config.toml
num_hidden_layers = 13
bias = "none"
init = "normal"
doc_mask = true
dataset = "wikipedia_en"
MLP neurons of a small language model. Each row is named by its layer, matrix (gate and up: input weights) and neuron, and shows model dimensions 128-255. Each number is 500 + 40 x the weight over its row's rms, rounded and kept within 0 to 999. Numbers have three digits each. A neuron's up and down rows have the sign that makes its largest values positive.
A block is one neuron, or neurons of one layer that tend to fire together. After each block is what it responds to, as a language model described it from the Wikipedia text at the highest values.

L7.gate76:559551495452460445479519492449500524559530507504442503553563476437521492531467470478614583519478549542550458495545589478472529465513578493491547495590435521449517531485488520520459439498557538509511434535464485494519480562538547529534425525499515481504482502507540550469484490520543502527510502528498438505408542460463565429468470520465483500528523466529547532546481453456444521517504
L7.up76:548564533459410482428550468571508510482504518512454511491532506487478523539448558486626535484521497501489488427544555534418495495426571436512488540522499512485500532453530550536511450515547541494474588454466457518569446471505490497467556499462519460490445430559532520497532465469533540559492478536484461548542489502449564404510528521454470442544543495472485477506465414535492447525510
L7.gate77:536512525467474454509532564546458537469445526512508474491493511492525513442494568515510479578441470436537459452559584454476496555551451556512525539606520514475520559475501523565569500487552518442496508562458568435531469534507443487473519508587503513522445500431459470445538566505469510546556485535496471518470512458440561493535569442534488444601531485485483475525485469489469522564550
L7.up77:524492560541561444481577588472512451512507456465434488506530517462520513537499467551503447499531432440506505602485523501480543524474544531480433487435505537522477448441473494480499529500479584512524604461443588458470473510489514508487519522543472512510518477522523500507482510495454552505411456430496482497521554496528467515499442508511509422544496561557500539526448535450474482533510
L7.gate89:501535458506553472467517483507540486531465516499510535530418483552465497473535471547485568501541401546475512464552500524476469499425593530533502443400507463508529463524483483546616520460534496421508500486579444449462404538472514544604432507523480516508550463451527490458523483467430503539498437463462497484499549494527537517544465485462419409522541497499519501506436581447510484485480
L7.up89:516502507510463483475487514483466493507461476468482551500484455587442485498472490558511517513501475519515448510563527471529527584486576459539501503481512603419498503427460507567529515509581519494486551553479511483531431568523559403539434437551547523542484498504578446446491489432441533446499515585450537523448519456426535479556475485436551454501496492467516388457517484493562543543542
L7.gate208:538583604381536398469504476454444474489487502561422522483503507468556508517472548506478519511490534513568492459495525536521429503496581471480504438542529483457498499519499532437500517470582520474553490480540487465506501494510542472484503510447472482515612601536533617444556480517511490453494508512559459508546536460530536451505462487550521482564488536540472503529514518389475502552533
L7.up208:500508537530482451518542451382441469506465495586501527474481487516546452527468538539482472553513499493482531404541407497454518514465462467449493449482570450520511505508476534528533500495481511500551493479489417438512428466488517534461525516460475567494516567488471540509525484486515533510559535481514471521517502482579562510475520374545485525470468484474461489580417547410499463545543
L7.gate215:545507527435545510406484501488521451552456488445471524426406527453507509489501572427498520509537415533494407450477517481494521437492518496589527527486451489492457494447444523580491492450505504405550455559504498461490557563502503527474510450404490528561504513567442487508496472472457546471541522520507486456489530480513491441501531473487470510599474494493466536468476550458553493600605
L7.up215:528553468448493466521540450520522366465444463570487496469483478483519443494518545551494497576539424544525456425485581493490494437487468457561473501502472466505463524437546543460628565447526520456487538509521441505527462455527457458475475517534497485490440472481453533495506441458459494476459463471384527492527556489460459463503511515553497502540471551437430541485514544462487480515451
L7.gate384:546534428449499493573384568531528579482463485536512518450521504527467472481479463468516481484502571549558495487452465508463506469446521461526466403425500496518508490546531514462537513499509570510544547492471520505540455547476479452612506468492468521434487536431505464476576503541480520438453462436482446515505522471499592510539474513515510446453535454465498449471467486454437551514412
L7.up384:473438471520581516504501421523456540502544503492494471497437547506479484535562503520516456465527505503505468389488460504525569470456565526488427507514491507531450474451522509580502527426550461562534534447495471477474436453505542498543418485502418456523448480488531456494477474564485516535508490520480506499479466462469497494475537400502435534467500515459559538448589469494467492432482
L7.gate389:566529492477521534532497614467567597521527469502424541501499514497556522443487542472453571552507496527453417486497471463478486560488520461549546481537489519491482521468538469525548510525536566553508501528458497500582411534470526530550488511520504502523489555452516555536442529629457572488483511478546443458477544431561495539541517486428455452545529561516580451494457503509501544544468
L7.up389:513509425477453554478509459438512507485531505464506482412500537449583504496529538501477500606493522475487532474543540506537571487518524450463550464561531516577457521479469447490541478523441527480562470437562533482453474523560490521496471536516523527465520496553486429499534514459415600537453535419483527538555513540515554526590558479447530469540482479470493493479516458555523485524503
L7.gate405:457478460459535500450494424525475512557480565470493540468597508454475480536521562469504528470466525481576416473531569517455546514519476451552539515506483488526482497512489536537541502547458429504512491461558509394572419484526590467471447569513510505476488512512497471455510466482491479492483462456519523562548535521481440446508542509581511494573460420509462516513515485462478449523523
L7.up405:541512579480414516463515474525509477602532416535451530476469465556512541533519489438610535483479592475466494454515513530549506494520530441506516523562484499500507441512439522492475527536435497499570511487515530459421508471518464565548529505494519496507500441552518476387482565489459576538447502508471484482476517455499536459485452549477569486523437502520520535528455561468465561608407
Preposition before noun phrase

L7.gate30:521524458541545574481520500495522495521538509545525511500539527518567490529474414554504507446560466520545456471546508474547461493493517481405570482487443509476527503497542522536515526467481555482504420585468556492481534490542475541400515431465433514462504521619455619458521452503488515459519514474557506571518489487541588531528536568438471460562586480512458530502528483516459510528466
L7.up30:473550461494515596508491491442531456539430469427484614519539571442446491437501504568489491498505429427497499449428490531461528482514541477525510479465489475463494463448564592495548533523456503525488474477574461465531454522516572542486460486515459567488490489497528538459500538511508463467554497464491444488450540522501527418461493510512577437543487509474496553519553479516441455528534
L7.gate73:434461462536463515530455441536461502552457388526507436516511537444462477565454485524536462463535543512491491482512534472429497497494402432545522495521519518409565476498479515488548482462499507497485523441486503480488492519472525518481541491499545458543507464515481526450489484527496492500448562462512523498502503432547506538508509501499484421513479490473469551462538519524501556385487
L7.up73:575458520495480388463488479476466535530500448519522435554417411486442493453513511530470517527588534508468421552513480492515497544476471589521438455566543561519521463564463439525487535449478494528537557458481463464558527466467469543590507412526497549525517510513602525461651450429430466428516437511480474544529434466429491459463480498480531474504505508490512463486484504533511475471486
L7.gate149:538457521475469464490495484434532479506456479551481495520447432408479483466487484497483513518452461467477463412555498502472503559490500484455435501442445459546533475568489545477468443509582556472510503485476482464432543514466519529519462467538563496462505478524509440520507518458569464483508536479540487424456555477456480559564456485511440402453544513479508465437549532469505489466486
L7.up149:545481503521571510512474479383467468504461473497508512490493547477500468473538516543472524520535457464510506586542460455484550488448483488562574460472518450582454460471504527469440491488503606470494444485471471469483522553482569495498510455464474467500578524524525509440472460480467479534478471523485500498473471476520489567456460460474453473515499471519526463471497497489526495600474
L7.gate197:539474431485500502499434507454500506509574477564546437472504496509532514522547464454520521600539490444537504530518469521496414557530484542433444443506528461487588548484481505479519513472550505533540461532444473441566463520506581464531548433533464435390532553429483540486553439474458462552578499526568473498530502536558512493497467429541395496590535494461473459522479542542500489465476
L7.up197:506459458481561523527475488448493466476537468591541480493543449544528509539429456516533497531575511462501465464561473505489451560462506502403527394483478495474562478472395524575573585491505520575550531574452476435541463475468493456442497465525452542472517528441515538538464510467439497548532438540492451513525472587515507474504498461500429483565477483527394450514486528532503508455548
L7.gate317:490411509510536440491467511444476532493489473521572511489401465444589495529529541454487446513530440452425477481450547470511523510473524454480533456498520471461563492525445480553489516556580502565492506441615555470526471501432504499512575471528478493451501515498539501513537442585465491511529571487529420476482494478449459509501530458496516435462507429510491465524578443553501516479522
L7.up317:503444469541487430492504519470454438505499475523608433500497494481571480571511527433492459498501546521458515475413561480500500491437481431506573497431510472496525497479491537524438469443561581523505542520502546560556496479508505506472559481531503452456519570526527462493582510538498550460488480471573525537460471466529441517514544459468489468523403525501446418585527450559479479475451
L7.gate331:511556541473501482509545466540501434481512485537463515506478500513536592516499454514431485552517531433604535491425458507391538562517512499492535422502499478497564539520559434466527546534612517550479435500451504429536515551433475569532448526492509494512483550526524557562506508474524476522480533476495517501534478508521552500485488519524447430538584505519519516515478600544476526459424
L7.up331:470514470526474562474531500446483491517509556516496545441481519472476509447489461500485520451507490442556439445482509494460561445409465528536535461494567466558468474533543473507462556414493513496526514483486550429505467459548440552567513583519470550549474618522447527489543483537475479473439510454504528537536499472612481504508495436487512400480502514496497501558453553494450421467517
L7.gate364:450483490492527449492558515458517424532508491502594484460514496470537563524473575468433476554474535485464468586461456561525516459568457587484498495599502479581563564548471484483490507525533525508542504540491534466521490500491486585542486480603488501482487529441551458509469454412457447462538508508505439480423521537563545545477486465528505561548475511488475530533519524495465464554499
L7.up364:593487492454465495418492489485513557477500570540537419549569515496493517425419494552496462452491501525516432566510506537563474477499510484437505446473522505515474437502483552509498494500466523443472533445490449526569529510441489553501505507448465455406518417473553539486503530479540521508532499527509480436448507515495568551557507531486518532472508470483539475471527557496452471416530
L7.gate403:550492520477552470486493477507542503513521504506521508498547523434458515555476534444485513546503510476491495464474533513471520510512505479531513448490581502460548493508483556497479496507509533505444496443511516497426482565533540503454480579539514489511490518577431476514523522442529557499544521467532540450499494484487499586539584517517449513497470505469526549615561494571490495482518
L7.up403:518508508500525405515543454475512495522485501551537483484528504494471489555491604517485497588568463563535498508486506504469483520521551460435552503559505507494487492538474500432481495499550537482452467483560527552497514529489477528417504569486517498550517578550480464515439518510539538490518423456583564527456470520492472556501532523541437532558512507454509525606473568553511530547437
Coordinating connectors between items

L7.gate40:463490534450503494469494486509550516529467451515521487472509494539504526506502524471565518498529551510473478462510529526514453433566520515495519621586511476483507554516520481568583461500550488505472544517504559506510443549472459502507482485511543474508541523421537429567492563503540541461576459534552479455555458512511490519517462503437545526539486503513543473526513494486501495545577
L7.up40:489504496565458518563440484511521485529551437454437425487527529426508505502536496481503531465519475551484533500443543485591483498473469478511557542488501488534497499497501492438439458496527542487502478490542536433426604444501467441485443491457543545480505460479511523463484564485422466501404520475468514507548538528538519529484541542471460483545486507498419502461432564510584529506493
L7.gate41:456504493442511504587489523485600542459457505556519495508556454532528541436420492476527594474460545524512526468455461483558454539509461557497545538491463542443509512518550453502530433561513484475464464536515553486507495504457512502522487617493539421450513518449535467439469472577474526466518405529588471490486560494465522444506500539436558515465496550524538485489441511516476548518549
L7.up41:510516579494535494544477502523524540494487440463487556431608490492454500499512491480479534465496522504466468500461578433490510476523445491547537561484501546509500518482452504440413476505525560466455478535514533555472422580467541518495499553548479508403509467511496494435471513509562457472453521498517411448463593567520508463523513526497514533571503558511458529470571425528542577564566
L7.gate150:466532573390507531495516538445482512514521494450502496565485469443564614506482474523515527432493521486567450500479559581522502551499520476483499609486522501487562529552569498483447435496454491496480546491536496549545482530538551503514463492474579523464520500490461519437447533543560601496504495465473502440439414507514485516575581499498551454471492509471535457469587500432498482553539
L7.up150:489534581548558476471561589522480398461438568505536470478555490412491451499505505488522460456401530511514521528479524451483485503502465536472500581473512541438531509501541469460500492461508511490504565474461511482425512454484516443400493501440500472547530516450517579514498528445572492476450428501553515439529544539500548522489497460438507584595483592528432530473457541530597461498517
L7.gate168:496585541399491489524498463512506502554445548461463543470564515520473481519484482430536476496481466501448457481505442544485511465566518540458511488488467450512482615507481520555544507501517537460467471522503535474535528481495490442506478503442521476563494511484473528484520556520589540495456530475475492486558522514567543518498572510557515500548462435470572473555565564529494403455551
L7.up168:498432590523528473510463523523544467504432566469524512505509568478480446583468496494475578494498515458490562480517515569468590515526525450543520478487448475443439515506524537521501574538536493521582475514566563495452457494544516515500497472462469531542515460598454436523442508474443466514415499509545496527500527504595467478475455432489566509510544512495538535484563419490433504570476
L7.gate183:570521507462495502443436527430528477533422477454504528455537527521471482498559457540494525483437541502545491550489482507490486453513493492478542495498500445465509558444436538491525493491560485503440511454542513466537500545479450488472496438537477514496496520578465498531465515500414474515443581475519433497607422493513524516482459497527578488422514540511560518474506567446538551545532
L7.up183:449463533489462510445510574476480458540463511503475484483465507537493499449539471554539517460470538424526461499485550462463534401545505491516502544532480554506497493488482537501469494484500482501459495482570461608515458536489492513424491461465437485518531538494511592463445516515498506556501530455477475455497496507547474512490515431515552519500522477513544540494527528495554481549485
L7.gate255:516506532504489495525516524500508537519523486482512509521451479447606488469450488478515485499462575558545504423454490499566446511479448531476491560545465498422497501509529484447537448483518539508412511534490505510511462592521507498517468568489514471459460541390486457473529500507465526542509470519509498498485534500458542524502487590463556525509546430512520521485424535495476495505522
L7.up255:523433492519466527475475512554494503514509518509498489525527525512547528515496438516554471523581501589539490456407506515609487550509455493481557538491505496512479521587542466460563486429493463469529489484525514554509487561474511510520455477486464513388524450518553475480499543564511460532528481505560432504506536561509523450479519585442516502554549461472457543489486555506514493497483
L7.gate315:419553521427484426444567444423518437562412509474553560533441538550525503477480445535503470482441528510519499487519482483515479508588457454522450495495540565459521488477484543584568454568413482529454584545553485463498463548502478599462488500478498510489567521525456559486494554519547581490506571528555484454468474467563522581492504538531569522503518474553550524523509485471462535521527
L7.up315:416489444533543556431531498466537583488486462494486487478566496479442505430557451515536469528493498502456484494452461563583496573582542541489448474475447489511461524562543524496477486458499471476475450446469530539502511537481530480520501463493537511509515474471513463625515599594531460486486494527460494433524515528534528476491374497474449416508502496467498492528528583521509482421511
L7.gate501:479487411484580511552492472487453535523499535449461556526471512501533470459463442482513477436535488544444464476478545552519505504579567521542468541506540510485580515549614470470449452524507433469519455520532517453561511518464547573477463580455466469559515483433486559485520470451515559528510478497489506433532470463595490440453481521517493516487451543502605498434558474445551533547485
L7.up501:483433611503457445558477522418509459536459416502447483522549534472568498471447561498473429495544519478451454426444497551522491485529470465465576452583467552545465452474533512496463473529522502444442436504500518499472420497506489526424571508464475529537511492500436551440480507486526473536483507440507495432570447507545497523510506537444523504486502525518495476599551463567544576511620
Boundary before a name

L2.gate333:547507610499499501556494502480497541477479522503468534571513517493536521464479503564489550508478521487438494517537451524505403561478497558508477491424473603528551499467553531513457390455481487537520522484474514480512534508538497574540521505488506524472491432390471537474366546494534463478515557494477437506495509487495485533508497539428500541509520525530436476512454511505517503492547
L2.up333:527462559489507417462518570471561464536458422498418467481475526561467429506527593485502505496467544421467478500500497499503445581530490523518477497510484509518537523520496483519491503528469501498426421481511534584464419491527498560470497400503464460510531494451471501514530481440531491457505536484556531529576431548545472461462422418428536478517503419496488549520581474501453527480477
Paragraph breaks and year prefixes

L4.gate153:477521433433460529502485561514514551577551484524491500470492502494497504547538577522482507492549485437505478482504510485480406536495455464507446450549458483520508410468511399490492521530604489474449538489493558477485465431429599527550522494533467476455501506452502492524530448512506419534510473479499516512427425528520503524508483414513468476471408540460507463491540528593451498443560
L4.up153:498502521401471566545521491450537539559478504486530511515504485392441486502525517534515538452476523405470504511504609500485432538410420516463548507423526516491548456462463426514487548433568487432519430562467490557412506460501492500562437461553532506517494449433571459510523487466541475474518512495562528538482468470501487487567490522482555495543439441491538503499489437500518497429501
L4.gate206:496486630433541466549405493541486507522537466558505560507534501494567520545510539434517512514522526508478539540455529507559548443506455406518520477591476517570543517468514587514596508399520483492482445496464502539516549507515466500497558557499470498475470536534475498460491548465456468563431458552492420483484504475491482541495485509525465501483481493509525492481531513538466462490480
L4.up206:468488495566533479450549504495578475539435501486513541526518544510492509507575535544505457455478485553544539456481527494505454508455568509464473491499378521488541446501473597536530498512487477524433530479481486545449508537515446614559526479478478543546455519508477500539474487428468467445487527528526501507511418463554526527552448520542495502525579576501487470554514508488505504513501
L4.gate218:547488480472500534492441519508515565508497532528540450504525422433578577520530494462505489501461481480553529469495485574542491549509460467532513513434533506498569543490480485466571486563539511513545517475500546530491493523525489509504566512570573447489456516482514496519503477525471550513461512497488515459452492398539597479470497563511505450509539443425464516496552518566477498469482
L4.up218:459454437554495433421489570533501528514565583610485484498526429505529572473526527472500470437430474470487460450498464531534479557534512517435506508502505493518582558536472464497497539495530498489591509465531555531495522523506459506468550485534513499499442462480510452477532460604527480506471526402483480532454481505543584459482540537548499531524494466535465549508489588542491503484447
L4.gate231:524487507510491419493491491476431488430471493560503499553421516458525487497548579519488472519462515534512486524499547513515472480501476450549523515505513450547482480497459570503536510581511470490457450498422534548550592488467537528528545462469509446511493498563482553506515438482461537499523581576474457525489513410416414453464444531549571524526510464496432427446481558520503512527475
L4.up231:557430621540524501487487547607512568460505561524528504497434463478542620563518450487511528556563445542477470510491471489508553521507470428505519541509459506517462554484496508582543432481553456508514523483515529525490558521501492471481500463486490458475579503485492547513470536474498534524521530554478504505475505475447499512490516501565467500499534476477463430535491528460547517518445
L4.gate261:481508556452404498517505534528475440523407445513515468485544477466487458485527552536552450479483455464470488475534578555497538522509495546475482490447524553470484547466415512500596539528542498512472487479548484507515481529394506519537551545516464563546491483492503498564513498476460490532494510485501498501556521394516480603582483549541464414521515472483422409547488531616479503507498
L4.up261:538474532463500526559471575566548425478495459450547526472522545424525472474527489452497532512575488521489485557457520550549440531518527450453478489570499432532510457486459447420455552471515525523476458506461512486511478493537544494516498513523435480469501538526452477454535467521517577532558539503518504494508516474480518481493472493476502437484489562483519447452538542490440548497482
L4.gate366:493556497446434486506389550512538505512493579463454501569492506493532588561489487513504487446517494491525431469582489507500500531493462435522514416439517485528490540508492473540578489489568513509513449434540448548493456543520547533537547496542496485493543443557613473475455516566415488520392558487498468448488492484498544490457464448418519469534509465546490471547493513501442518563428
L4.up366:443515482397481499456438534474515497467504491465424517587508600474474530510484442467490506410485390449498494535529492507465491530489487468486494468530492530577467431437543502521642549504481461532445455463530498503498467508496559567545535474519465521512554523523578482503417488514437494440463576505513469593485443483461540496438434567476514436474505505532499453498538486526477483492414
L4.gate455:441488500495493531448512440501543498528499483540539426535560490491561477563496453476555496528529537518483484525451456488509457529564423453468467563543508511508526477606500518504584507529509511490533482507470525501515440487455548439511532456517495531485494528420476526543448475487401504538560496572478519532500531492475568533609555447541465519515516554520429477497505508488488506469407
L4.up455:490446470484467509532546454560505507561467366560483544518564394459551468486507502401523485532537469486461485494469457509521492525511465481505537509515535543533517498527452563525599456485523567459582520470562518447555427423519502493577576502498459517475565488500476509471465457494448465562507504525517521534495545479498570431540533488563434501428542570571456477500488530541503497500572
L4.gate502:517511528433487493522494516462503529479448515449483502547497514474530591524508446509542558460486475518508458528532523502460509588493528539561543466494618461599496511504569473480576486561555514501480429523538540502494578536483476530570536472507510582510525491461489496475445542451479491477451598472483491466452511534503511552525495546468468434530427552517515430569587469468478509471527
L4.up502:504463510460539501513497486446500528572490457508472477473507557442535493513494492482427560503490488481458463528504465468533512570513526495531505480503594509513493568493511514419475434568510544555561437472588486535514530449580477464539532435447486545437489458512456528480526544501451492490466543430486386499489456476432518471480461510470484468554459537515447460503540521468469494534484
Section heading closers